Weights of a small transformer language model.
Architecture: RMSNorm before each block, no biases in attention or MLP, untied embeddings.
MLP neurons of a small language model. Each row is named by its layer, matrix (down: output weights) and neuron, and shows model dimensions 384-447. Each number is 128 + 32 x the weight over its row's rms, rounded and kept within 0 to 255. A neuron's up and down rows have the sign that makes its largest values positive.
After each neuron's rows, "fires before" lists the tokens most often just after its 100 highest values on Wikipedia text that the model never trained on.

L7.down1517 [122 128  64  64  76  92 146 190 165 123  90 159 188 133 102 110  77 122  85 126  97  49 127 146 143  87 147 153  89  61 184 128  74 134 116 109 105 101  97 181 123 120 180 144 106 166 123 170  90 118 145 115 146 160  77 143  88 126  82  93  96  99  86  86]
fires before: "\n"

L9.down18 [ 93 125 172  37 111 114  85 158 124 110 147 171 109 123 108 136  87 155 149  89 132 111 130 155  58 138 162  76 162 123 129 128  88 183 113 141 123 129 145 142  43 102 145 109  78 149 116  84 111 155 118 113  98 112 180 150 151 202 122 169 125 110 133 129]
fires before: ",", " November", " |", " Oregon"

L3.down607 [164 179 149 214 101  80 150  93  96  69 154 126 108  89 149 180 113 104 169 163 140 166  97  88 125 125  65  99 138 158  90 153 109 161 184 150  85 185 106 133 149 167 182 134 123 202 119 165 115 147 155 158 154 160 151 136 149 111 210 158 121 173  96 114]
fires before: " |", ",", ";", ".", "\n", " ("

L5.down4 [202 148 107  84 166 137  84 135 174 108 183 100 125 131 180 122 149 126 118 143 159 186 132 117  99  84  60 144 103 127  86  92 132 122 167 168 168 149 140 133 115 147 126 117 174  61 115 157 101 110 179 137  93 115 116 148 104 164  80 148 142 148 146 108]
fires before: ",", " |", ":", "-", "–", "."

L5.down548 [ 72 104 141 207 127 105  50 166 140 110 170 148 111 125 118 153  98 124 148 137  89 115  98 133 108 138 152 124  66 109 128 136 153  86 154  98 143  97  67 166  96 142  97 126 142 190 164 112 140 133 147 130  67 146 152 120  77 147 163 102  92 142 149 170]
fires before: " |", " 0", ".", " 2", " households"

L3.down363 [123  96  58  78 141 129 125 124 140 204 107 146 147 149  96 107 187 155 124 131 136 158 131 148 177  63  79 132 115 145  91  94 141 109 152 122 140 135 138 100 157 122 142 131 118  86 144  48 184 173 103 128 143 178 129 120 110 111 103 141 118  74 166 105]
fires before: "==", " a", ":", " ==", "\n", " in"

L5.down383 [121 147 100 127 132 140 132 141 169 116 114  60 123 102 151 127  80 115 143 137 108  89  74 160 133 143 170 100 152 128  94 131 107  85 108  80 160 126 199 215 111 144 101 112 196 146 138  52 169  96 113 110 165 141 172 142  54 120 162  93 134 182 159 156]
fires before: "\n", " ", " 1", " 3", " 0"

L9.down1198 [102  92 150 207 122 110 112 131 130 159 148  63 143 138 124 172 103  70 153 139 152 114 158 155 154 109 193 199 131 152 178  62 136  63 119  93 143  87  90  97 152 169 122 117 108 159  25  88 134 119 116 143 149  83 151 172 111 134 197 134 147 200 173 154]
fires before: " |", "–", "\n", " (", ","

L7.down335 [134 110 130 222 136 106 215 145 128 195 104  91 167 135 137 123 130 121 113  86 117 109 152 124 178 180 125 149 123 118  71 152 114  78  91 121 104 105 121 167 154 108 133 112  71 161  97 123 154 141  97 146  87 158 123 107  90 146 153 117  85 128  97 124]
fires before: ":", " |", "\n"

L5.down1451 [129  82  84 112 151 114 164 169 110 115 107 160  72 152 136 150 110 152 118 129 142 119 110 116 108  98 128 135  96  91  70 157 112  66 140  73 155  92 102 168 161 193 122 116 146 159 158 168 116 130 158 145 187 100 143 139 126  93 128 135  75 167 119 122]
fires before: "\n", " -"

L3.down818 [ 99 116 123 209 131 157 117 163 184 151  67 133 191 106 197 161 156 128 150 125 146  68 177 162 107 189 126 112 181 135 129 104 155  65 187 101 130 138 150  77 104 110 145 144 113 137 115 132 151 127 143 136 150 108 129 124 161 119  93 159 147 177 111 186]
fires before: "\n", " play", " |", " for"

L9.down1428 [170 132  53  94 135 122 115 126  94 122 148 119  82 106 179 177 114 184 108 121 105 112 135 135  80 134  26  60  42 122 150 166 166 109 142 123 144  60 154  56 141 109 168  95 101 184 163  80 104 160 106 120 144 107 120 128 119 110 147  80 112 152 123 127]
fires before: " to", " with", " the", " its"

L3.down971 [ 87  89 112 118 150  94  83  88 119 162 144 130 140 137 122 165  85 142  70 111 116 122  79 175 152 116  90 107 101 112 107 155 131 115 130  88 159 120 103 161 106 122 142 157 170 156 136 113  91 166 153 145 110 146 186  65 106 157 150 214 134 156  96 129]
fires before: " |", ".:", ";"

L7.down836 [171 148 169 118 136 136 104  89 152  99  62 126  93 159  80  84 100 182 106 141  65 123 125 156 192 179  67 106  80 116 129 163  83 117 132  91 128 157 126 172 119  74 121 158 173 196 124 103 110 170  48 128 143 122 104 139  51  86 105 132 103 124  90 124]
fires before: "\n", " |"

L5.down1031 [200 138  74   0  71 132 163 140 126 101 112 113 124 159 108 137 156 102 163  98 123 120 112 129 134 136  89  82 142 115 139 123 145 128 135 112 162  89 157  81 134 141 149 119  92 170 102 169 152 105 146 181  91 144 151 120 142  82 142 153 137 150  84 156]
fires before: "\n", " the", "-", " a"

L7.down420 [151 112 142  43 196 141  98 148 108  87 118 115 170 130 126 124 133 118 140 142 167 139 140 114 150 135 166 151 102 137 119 167 132 108  88 145 125 132 122 159 152 150 147 142 125  85 101 104 124  92 129 141 127 133 169 126 111 170 179 117 100 162 172 129]
fires before: ";", " |", ",", ")", "\n", "\n "

L5.down110 [ 76 156 117 110  82 110 113 121 101 131 138  44 104 179 142 160 101 156 104  90 156 118 188 154 172 142  61  92 124 131 152 143 148 111 129  87 156 116 160 151  98 121 151 135 143 110 141 136 161 151 130 177 127 103 130  83 149 128  91 161  64  77 139 189]
fires before: "\n", "am", "st"

L3.down1005 [130 135 125  99 166 126 114 139  57 146 164 113  79 123  94 113  77 120 173 104 131 143 149 168 162 139 127  60 157 141 153 115 189 123 105 134 170 120  99 138 100  97  98 139 178 130  32 174 149 187 154  60  79  76 188 148 142 163  85 188 105 160  83 150]
fires before: ".", ",", " to", "s", " as", " and"

L3.down1180 [219 151 163  76 116  79 135 141 141 155  78 176 143 159 106  81 139 178 106 144  87 135 127  63 174 123 127 105 135 104 114 129 131 152 117 119 129 162 128  90 131 104 110 132 161 155 135 192 145 129 130 128 179  73  96 150 125 111  78 149  64  77 122 108]
fires before: "\n", " to", " of", ".", " as", "=="

L3.down1317 [195 151 159 180 148 167  85 148 213 117 111 116 117 150  78 168 156 162  67 106 127 172 170 157 155 140 101 124 166 117 182 127 166 139 143 118 114 158  53 121 106 132 115 162 149 200  90 133 105 119  93 158 154  93 117  80 155 167 149 152 114 173 146 108]
fires before: " in", " by", " on", ",", " to", " as"

L7.down869 [168 104 103 118 130 103 128  73 161  71  99 108  99 128  93 153 137 126 139 144 148 122 135  98 123 123 190 192 156  66 128  97  96  96 117  70 114  77 101 154 142 152  71 129 147  34 145 118 132 168 177 128 106 178 165 121 123  94 154 148 158 100 123 136]
fires before: "-", "\n", " –"

L7.down1358 [ 89 145 163 156  92 115 113 114 163 136  76 166 145 169 104 132 100  95 152 155  95 123  93  64 176 107 119 100 108 128 134  99 107  75 104 120 129 136 144 164 168 128 163 112 132 147  96 198 107 153 146 131 173 171 174 130 112  89 126 150 111 126 203 148]
fires before: "\n", " |", " ", "|", " B", " IF"

L7.down1323 [144  93 144 165 117 146 159 144 134 157 113 187 175 109  87 120  87 128  63 154 173 129 160 162 168  77 146 122 103  79 103 129 119 109 125  93 129 118 127 120 102 150 133 115 139 167 140 108 124 163 118 155 171  90 120 108  75 115  98 140  87 142 100 158]
fires before: " |", ";", ".:"

L5.down1164 [146 121 117   0 112 160 145 121  91  85 121 131 101  76 111  87 141 124 145 108 113  72  98 122 134 171 113 126  99 128  67 122 111 153 126  94  91 154 137 165 102 112 101 135  59 131 115 150 119 167 136 126 118 109 118 121  73  79 101  90 105 162  83 138]
fires before: "\n"

L3.down1430 [132 106 138 190 154 102  87 174 124 136 128  97 137 135 128 141  73 154 120  55 112 183 124 121 132 111 128 148 121 133 154 201 131  85 182  83 146 170 122 127 136 157 113 159 213 146 135 143  96 103 117 158 118 148 118 136 160 174 152 145 129 185 145 120]
fires before: " |", ".", ".:", ")", " August", ","

L5.down1238 [172 148 182  64  97 128 107 161 164 149 127 100 133 122 195 151 150 168 107 170 142 200 134 129 135  79 123 102 184 109 127 168 133 152 153 161 133 130 180 101 156 136  96 122  87  98 141 167 133  96 141 158 117 163 124  93 174  93 159 113 128 187 120 123]
fires before: " |", "ung", ";"

L9.down491 [118 163 180  49 147 115 131 113 107  93 157 157 152 173 122  85 112  95 139 203 145 130  77 191 192 126 124 111 136 118  94 140  92 105  82  49  50 143  78 104 149 111 104 136 124 120 147 118 123  75 134 129 147 146 122 171 171 151 141 113 179 182 129 102]
fires before: ",", ".", " County", " and", "\n", " |"

L7.down1040 [149 113 128   0 119 137 145 164  76 118 111 104  96 141 145 115 150 156 162 110 140 110  78 131 134 143 133  81 151 155  90 183 132 115 127 144 146 115 126 109 142 148 103 125  77 114 110 136 191 105 124 145  90 123 147 174  77  99 101 103 148 181 155 108]
fires before: "\n", "-"

L5.down416 [ 63  45 138 141 128 123 193 162 122 156 157 147 117 109 128 104  77 138 167 115 133  64 144 146 153 110 113 121 158 113 115 155 145  57 159  78  95 152 127 165 160 129 171  69 116 118 154 161 156 148 136 101 173 166 193 148 149 107 128 129  58 125 111 120]
fires before: " |", " –", "–", ":", "\n"

L3.down1527 [138 129 102  69 125 121 130 127 113  98 102 123 139 132 144 141 138 108 112 112 125 109 163 151 112  88 170 149  81 101 168 131 142 157 173 113 150 105  91 103 107 116 170 142 153 108 147 110 152 120 175 114 132 142 125  93 164 173 126 159 149 173 158 127]
fires before: " the", " to", " by", " that", " in", " a"

L9.down669 [126 162  94 215 145 115 108 149  75  87  69 141 176 173  79 135 204  99 123 137 119 170 120 118 103 137 109 113 114 127  86  89 132 129 107 147 154 124 118 111 133 113 168 120 208  93  96 189 107 111 125 138 156 112 118 132  69 113 189 179 134 116 190 123]
fires before: " |", ".", ";"

L5.down817 [182 105 108  19 158 171 143 142 107 133 124  82  79 140 164 103 155 110 142 152 118 154  90 109 116 130 140 121 122 165 167  89 103 162  85 160 163 136 109  69 148 133 149 128 153  87 168 105 218 151  90 135  89 103 131 114  90  89 142 108 196 129 137 153]
fires before: "\n", "-", " "

L5.down780 [140 146 165  50 111 122  95  87 157 132 113 139 108 118 137  87 139 126 114  97 132  86 126 115 142 175 112 153 127 149 102 126 130 136  97  69 113 140 128 102 156 144 146 143  86 143 107 155 175 114 202 153 151 122 114 103  81  66  84 107 128  83 120 102]
fires before: "\n"

L3.down52 [178 138 136 101  99  84 114  96  79  33 129  47 141 109 153 136 119 124 159 164 140 120 130 162 173 143 156 119 123  73 117 161 163 129 139 135 128 126 167 131 132 164 152 165 149 128 119  41 134 164 135 141 146 118 162 116 135  77  80 105  99  92 198 173]
fires before: " |", ".", " (", "5"

L5.down424 [ 87 101 103 144 146 104 136 120 148 130 123 133  95 109 158 148 170 101 207 134 143 109 142 137  92 121 140  93 137 121 131 126 132 130  89 165  99 155 108 173 160 110 195 136  96 126 132 127 207 129  81 129 106 154 166 133  62 108 131 145  74 146 141  79]
fires before: " |", ".", ";"

L9.down612 [ 74 212 147  73 166  59 129 116 174 120 174 131 146 152 146 153  97 138  91  88  96 121 106 142 134 123 103 156  85  76 180 171 149 108  87 112 140 136  99 104 101 128  63 145 146  94 170 125  90 109 107 158 151 108 139 104 136  73 101 152 107 155  88 176]
fires before: " of", ".", " and", ",", " in"

L5.down878 [ 91 145 156 118 131 161 114 168  96 119 110 137 141 194 168 111 110 108 134 192 121 111 162 165 120 182 161 159 148 199 154 151  91 161 162 130 114 124 136 146 151 125 130  99 157 132 103  97 142 156 127 101 142 129 101 118 143  87 146 151  84 177  73 128]
fires before: "\n", ","

L7.down1512 [109  99 108 140  79 164  82  81 163  86 116 132  83 156 157 121 162 106  92 155  92 167 165 148 112 151 118 128 119 151  97 144 136 115 148 123 113 126 106  67  90 145 165 136 103  74  95  93 175 150 160 130 152 111 166  60 126 160 124 183 136 117 167 152]
fires before: " the", " these"

L3.down750 [125 101 141  74 154  90 146 139 116 131 149 148 125 134 119 117 111 173 129  88 110  77 121 141 156 124 110  90 163 102 156 103 133 181 154 121 157 125 218 138 102 115 216 142 115  71 138 148 146 165 134 108  99 119  72 190 103 118  97 165 123 121  75 145]
fires before: "\n", ",", ".", " and"

L5.down1386 [ 99 130 123 102 150 134 118 179 118 211 109 101 168 118 133 159 146 118 129 124  89  54 103 137  58 124 170 159 124 187 116 136 124 115 141  98 137  99 112 124  89 103 138  77 118 195 142 217  62 123 121 151 110 129 139 150 135  85 125  96  87 101 135 166]
fires before: "\n", " of", ","

L3.down679 [102 135 141  98 155  83 165 104 174 127 126 194 108 114 117 122 116 151 164 125 178  93  93  75 128 181  71 126 108  95 101 145 106 108 146 116 152 146  66 120 124 160 151 139  53 147 153 160 203 106 186 151 141 135 148 150  57  63 149  85  89 131 173  99]
fires before: "\n", "|"

L3.down526 [127 190  90 137 169 109 160  85  88 216 101 103 134 159 171 123 129 141 160  98 137 122 121  91 146  91  64 154 144  99  96 105 160 137 138 127 154 105 122 160  84 131 127 140 137 173 110 141 183 197  72 186 117 139 140 155 149  58 131 128 102 137 140 123]
fires before: "\n", "-"

L3.down961 [179 165  93 157 127  83 122 179 111  71 155  94 165 198 113  95 102 106 137  75  93 195 103 134 160 148 117 136 114 113 141  93  87 111  83  87 103 137 140 100 166  76 151 108 125 128 105  82 142 134 163 116 152 114 155 105 124 115 144 146  88 119 194 119]
fires before: " |", "%", "7", ";"

L3.down85 [ 68 141  93 175 115 141  53 123 171 101 169  89  94 129 127 128 141 137 196 144 100 115 236 103 133 140  52 154 119 133  70 133 182 164 162 153  88 161 121  70 155 149 157 155 148 109  98 155 143 154 142 181 106 113 195  83 128 110 129  88 158 124 144 138]
fires before: " |", ".", "%", " games", "'"

L3.down523 [152  99 138 158 145 125 152  82 104 157  86 179 158 142 105 128 139 120 171 110 162 154 189 142 147  78 136 141  95 142 126 154 143 107 108 158 150  86 184 134  70  80 122  99 103  96 135 154 142 152 111 152 172  98 120 122 117 133 102 160  82 165 139 107]
fires before: " |", "–", "%"

L9.down635 [168 117 123  61 141 165 133 108 141  92 130 143 124 140 113 131 164 105 165 163  58 147 153 106 140 141 169 131 159 200 132  89 121 124  97 138 118 120 105  88  75 113  68 179 147 126 146 138 125 139 123 139 128 125 145 152 123 148 124 105 138 102 165 130]
fires before: " |", "\n", "."

L7.down696 [116 130 139 169 121 161 155 161 129 115 123 114 121 129 115 148 141 108 118 124 108 158 171 135 105 139 117 138 142 123 145 104 106 100 141 112 174 101 141 122 106 197 147 167 163 103 103 112 134 118 111 117 112  36 107  86 146 142 129 127  73 115 127 162]
fires before: "|", " that", " to", " the", " \"", ","

L9.down97 [170  97 154  48 147 147 116 135 137 126 229 135 143 127 107 178  97 134 160 147 137 151 152 160 135 150 141  64  43 147 125 110  66 183 185 184 101 153 128 100 134 189 192 104 152 155 110  68 121 195 158  90  66 115  72 179 150 132  73 176 134 149 107 122]
fires before: ",", " the", " he"

L5.down84 [124 126 200  25 112 139  96 149  94 122 144 176 139  90 185 139 150 101 103 115  94  80 139 160 133 136 149  89 137 177 161 140 174 186 110 133 127 144  93  95 143  72 131 144 136  85 141  78 142 132  89 141 168 135 128 145 161 136 151 159 114 119  89 139]
fires before: " that", " the", " \"", " it", ",", " his"

L3.down494 [166  98  92 125 105  97 150  77 104 124 121  70 147 172 147 186 111 144 116  87 151 120 132 106 156 106 154  89  53 134 147 202 106 136 151 137 113 111 220  68 155 129 123 151 111  61 131 116 122 130 150 146 127  91 110 105 196  68 174 155  97 132 154  92]
fires before: " |", "-", " to", " ===", " with", " the"

L3.down61 [129 101 242  29 144 151 108 123  62 153 190 147 114 137 126 132 135 118 128 124 151 150 129 125  76 145  74  80 103 200 122  96 126  94 117 159 186  99 135  93 119 124 101  98 141 146 130 106 175 211 119 120 127  78 103 158 138 112 127 131 112  76 105 114]
fires before: ",", " the", " to"

L3.down1496 [122 116  82  25 150  90 124  85 107 161 151 115 155 130 106 122 140  74 145 122 134 151  87 113 155 146 152 132 119 137 164  71 152 126  79  93 123 132  87  79  81 130 111  88 146  88 148 136  72 152 113  95 122 101 163 152 136 137 120 102 137 227  97 141]
fires before: "==", " ==", " and"

L5.down762 [165 117 115 133 125 114  81 115 108 102  85  82 101  73 119  98 155 102 157  75 118  78 140 118 127 146 143 151 127 102 144  92  91  89 105 143  98  98 135 185 173  97 130 125 139 128  57 135  96 177 168 154 107 121 106 116  95 144 136 104 117 193 198 156]
fires before: "\n"

L3.down874 [102 163  87  93 134 165 130 122 146  95 102 176 121 125 109 145 147 130 116 174 133  79  84 142 159  99 121  43 133 124  90 126 128  85  88 181 150 172  84 156 129 127 122 175 160 126  99 157 114  71 124 160 141 137 142  93 161  97 156 127 193 181 138 174]
fires before: "-", "\n", "|", " as", " in"

L9.down1359 [130 102  89  21 129 128 104 168 116 112 121  87  83  93 137 139 124  96 138 114 125 110 128 126 164 130 171 168  60  94  61 172 135 138 176 153 188 143 140 139 107 180 181 106 110 133  89 141 131 163 135  60 124 132 173 128 142  97 122 137 149 144 138 124]
fires before: "\n", " He", " She", " 1", " The"

L7.down321 [171 149 120 168 112  60 208 132 107  49 149 133 121 112 149  88 130 113 170 128  44 132 131 121  89 118 133 163  71 211 109 159 103 178 146 140  96  99 127 151 103 103 128 124 123 117 117  71 117 130  90 169 180 105  85  76 185  82 130 119  88 138 168 124]
fires before: " |", "%", ",", " million"

L5.down81 [152 157 179 183 142 105 160 112 131  28  96  86 180  84  95 127 100 132 130 177  95 123 199 107 115 130 121 163 137 202 157 107 125  98 123 174 105 122 152 135 103 105 203 160 149 117 121 109 139 116 107 134 159 147 142 217 135 162 105 216 158 108 150 167]
fires before: " |", ".", "}"

L3.down333 [152 100 147 160 131 132 121  88 118 108  96  57  29 167  99 180 201  99 151 147 126 138 125 130 115 165 101  58 135 113 160 114 132 129 112 110 112  84 191 106 134 158  35  66 143 170 167 163 115 135 122 177 115  67 112 146  93 136 148 134 123 137 105  96]
fires before: "\n", ".", ","

L3.down254 [181  88 102 106  54 153 162  98 109  76 104 156 119 158 153 128  99 110 189 135 111  57 202 158 147  95 134  96  54 103  94 165 132 112 102  77  88 144 177 125 111 129 193 210 155 158 176 145 145 139 104  75 116 131 129 155 109  97 104 136  51 151 106 134]
fires before: "-", "\n", " by", ":"

L5.down330 [ 98 112  74  98 175 146 119 119 112  73  99 129 134 154 128  95 107 122 112 122 147  80 133 195 185 158 148 141 127 123 196 171 107 134  91 115 192 100 177 158  70 124 123 141 146 112 104 103 115 103 118 138 160  95 146  50 158  25  93 130 157  80  97 110]
fires before: "\n"

L7.down400 [187 174 164 154  51 147 126  92 187 135 163 144 123  70 137 111  92 117 186 149 152 111 119 144 107 212 109 193 126 100 181 124  83 147 223 115 107 117 202  94  84  55 105 116 151 100 124 145 147 117 243 136 121 131 132 144  93 116  67 115 162 111 119 166]
fires before: " season", ":", "\n", ";", " |", " →"

L7.down48 [141 120 158 136  83 126 113 157 200 142 139 104 134 112 123  92 114  92 100 111 116 123 109 183 107 105 141 134  90  73 152 151  90  87 145 145 181 109 140  72 105 162 112 166 113 107  69 144  58  92 149 113 107 112  70 128 150 107 123 124 154 125 107 161]
fires before: "\n", "|", " 0", " .", " |"

L3.down1069 [ 87 112 170 126 102 147 131 175 182 156 144  92  98 103 135 151  94 168 118  95 167 177 170 123 117 116 100 139 136 111  77 145 113  97 131 137 108 178 124 187 183  95 124 133  98 174 172 169 140 173 111 107 186  81 133 103 166  87 133 125 137 170 175  73]
fires before: " |", " December", " August", " in", " March"

L9.down942 [141 136 102 146 179 166 107 173 162 175  63 141  93 165 113  74  89  40  62  98  84 106  76  60 116 207  99 139 150 123 130 158 144 142  97 179 142 146 149 147 133 115 142 133 132 134  79 121 147  78 149 164 160  94 143 122 111 143 168 162 132 159 140 159]
fires before: "–", " L", " 0", " W", " 3"

L3.down1357 [165 170  90  76 146 133 129 117 110 131 145 130  84 152 185 173 119 179 183  77 143 135 115 153 174 119 114 136 104  86 106 142 123  85 119 123 148  78 113 118  93 114 161 158 100 152 122 170 152 100 132 135 117 105 160 150 121  46 145 110 151 170 116  74]
fires before: "\n", "-"

L7.down1328 [183 137 143  92 120 111  62 100 108  91 106 145 118 163  98 140 206 149  79 175 120 145 142 111  92 103  84 148  98 119 144 114 116  53 148 124 126  79 153 117 128 105 158 163 150 100 140 171 166  94 111 121 106 182 145 139 104 145 118 103 123 132 106 192]
fires before: " the", " a", " all", " least"

L3.down51 [128 170 179 133 159 131 117 124  65 146 120 137 105 149 113 158  64  57  95 133 160 116 184 154  75 147 144  59 118 120  95 129 124 204 133  98 129 136 157 114 119 177 149 111 102  94  62 109 103 116 178  71 105  76 152 108 163 145  94 142 121 142  93  96]
fires before: ",", " the", " he", " it", " his"

L5.down1232 [213 113 178  91 161  84  88 192  93 124  98 156 125  48 176  65 141 114  93 129 144 136 125 114 105 110 137 164 121  82 111 102 127 180 109 116 131 142 173 126 165  90 163  95  83 136 167 118 140 128 123 192 106 112 154  82 121 130  98  61 147 198 113  91]
fires before: "\n", "-", "The", "==="

L3.down353 [144 174 161  82 156 149 109  84 136 121 135 114 171 134  84  51 156 159 136 151  90 122  92  97 145 145  83 105 172 155 158 181 125 128 121 100 169  94 108 129 148 141  98  93 117  97  94 118 195  80 145 218 152 129 133 152 120  28 173  90 150  79 114 129]
fires before: "\n"

L3.down1189 [110 165 168 202 137 118 104 123 129  68 110 134 109  79 101  98 130  39 134 144 108 112 119 105 126 151  68 119 178 100 129 114  74 120 167 111  32 153 140 178 198  99 157 106 158 110 120 184 147 147 126 137  95  84 129 160 102  86 108  68 128 177 105 120]
fires before: ".", " |", "–", ")"

L7.down1001 [169 112 142 122 130 132 110 138 130 113 123 143  85 140 127 134  81 127 145 167 105 116 152 163 154  80 144 192 123 198  50 124 112 189 104  68 148 124 125 127  77 123  69 136 149 106 173 152 132 155 134 124 110 100 156 155 135 137 137  97 116 140 154 134]
fires before: " ", " GA", "\n"

L9.down918 [131 105  86 150 123  94 142 144 115 110 165 178  90 106  97 120 115 167 167 148 105 132 132 145 130  70 119 122 158 170 148 134 152  88 131 169  71 183 144 103 135 152 121 113 117 104 123 141  98 100 126 190 103 141 142 146 149 125 126 195 135 124 148 151]
fires before: ".", " States", "t"

L5.down1424 [133 171 127 139 166 178 180 109 104 114 117  63 101 147 162 156 143 122 111 107 178 141 111 117 173 170 149  36 136  74 181 115 167 166 152 138 191 100  86 141 148  90 112 114 149 187  98 118  93 196 132 195 130  99 119  84 161 124 151 149 125 101 110 133]
fires before: "\n", "==", "==="

L7.down1322 [ 73 148 165 153 124 156  67 150 132 111 159 160 137 125 118 139  79 120 133 110  70 123 129 109 126 205  84  92 113  37 120 187 127 106  82 155 140 112 153 121  85 102 150 167 165  94 148 190 100 177 164  96 129 109 148 123 146 110 145 137 137 154 141 126]
fires before: " |", " .", ";", " —", " 1"

L5.down17 [143 164 179 175 132 184 114 178 134 113 118 116 102  69  90  91 114 112 117 123 113 124 209 115  78 146 150  82 104 161 165 136  84 146 145 143 137 124 140 104  63 106 116 140 109 182 117 125 109 108 127 169 229 138 138 173 144 116  94 177 151 102  99 134]
fires before: ",", ".", " and", " in", "°"

L3.down1232 [ 75 106  83 151  96 143  54 119 143 147  90 137  99 102 140 142  57 103 103  68 175  92 120 104 100 196 127 120 132 127  71 147 148 147  68 136 146  78 131  95 129 152 113  55 178 125 131 125 159 133 161  88 136 124 129 149 110 169 116  96 162 111 177 208]
fires before: " |", "–", ";", ".", " games"

L3.down1378 [154 145  92 132 137  96 123 162 192 175  53 123 156 104 157 135  94  67  81 109 172  77 130 102 118 127 138 150  77 112 123 120 170  57  98 120  75 106 132 138 175 150 108 124 196  78 121 106 102  95 135 149 108  99 127 124 107 114 113 123 112 107 134 134]
fires before: "\n"

L9.down1327 [  0 153 144 224 189 144 104 187 124  96  74 104 157 156 113 131  99 132 116 173 178 133 139 128 128 162 131 101 142 108 119 137 108  76 126 188 130  91 175 134 122 124 126 110  75 133  96 139 137 108 139 122 168 108  88 198 128 176 110 155 142 199 122 116]
fires before: " of", " and", " to", ","

L3.down1434 [172  69  82 171 103 139  70  86 114 114 151 177 103  94 163 126 120 148 126 129 171  47 138 154 112 125 182 121  86  63 171 125  89 152 135 169 132 108 157  69 128 174 113 147 124 160 112 118 141 147 113 138 124 143 115 103 137 105  85 123 107 121 148 153]
fires before: " |", ".", "+", " of", " coach", ","

L3.down1191 [172 108 115  96  97  75 120 163 104  84  46 101  77 108 133  92  98 132 152 153 167  86 125 159  79 120 147 142 130 134  81 154 122 133 183 114 115 145 132 126 130 108 162 139  76 100 153  93 175  98 148 116  90 111 106 127 136 106  91  82 140 134 159 142]
fires before: "\n", "-"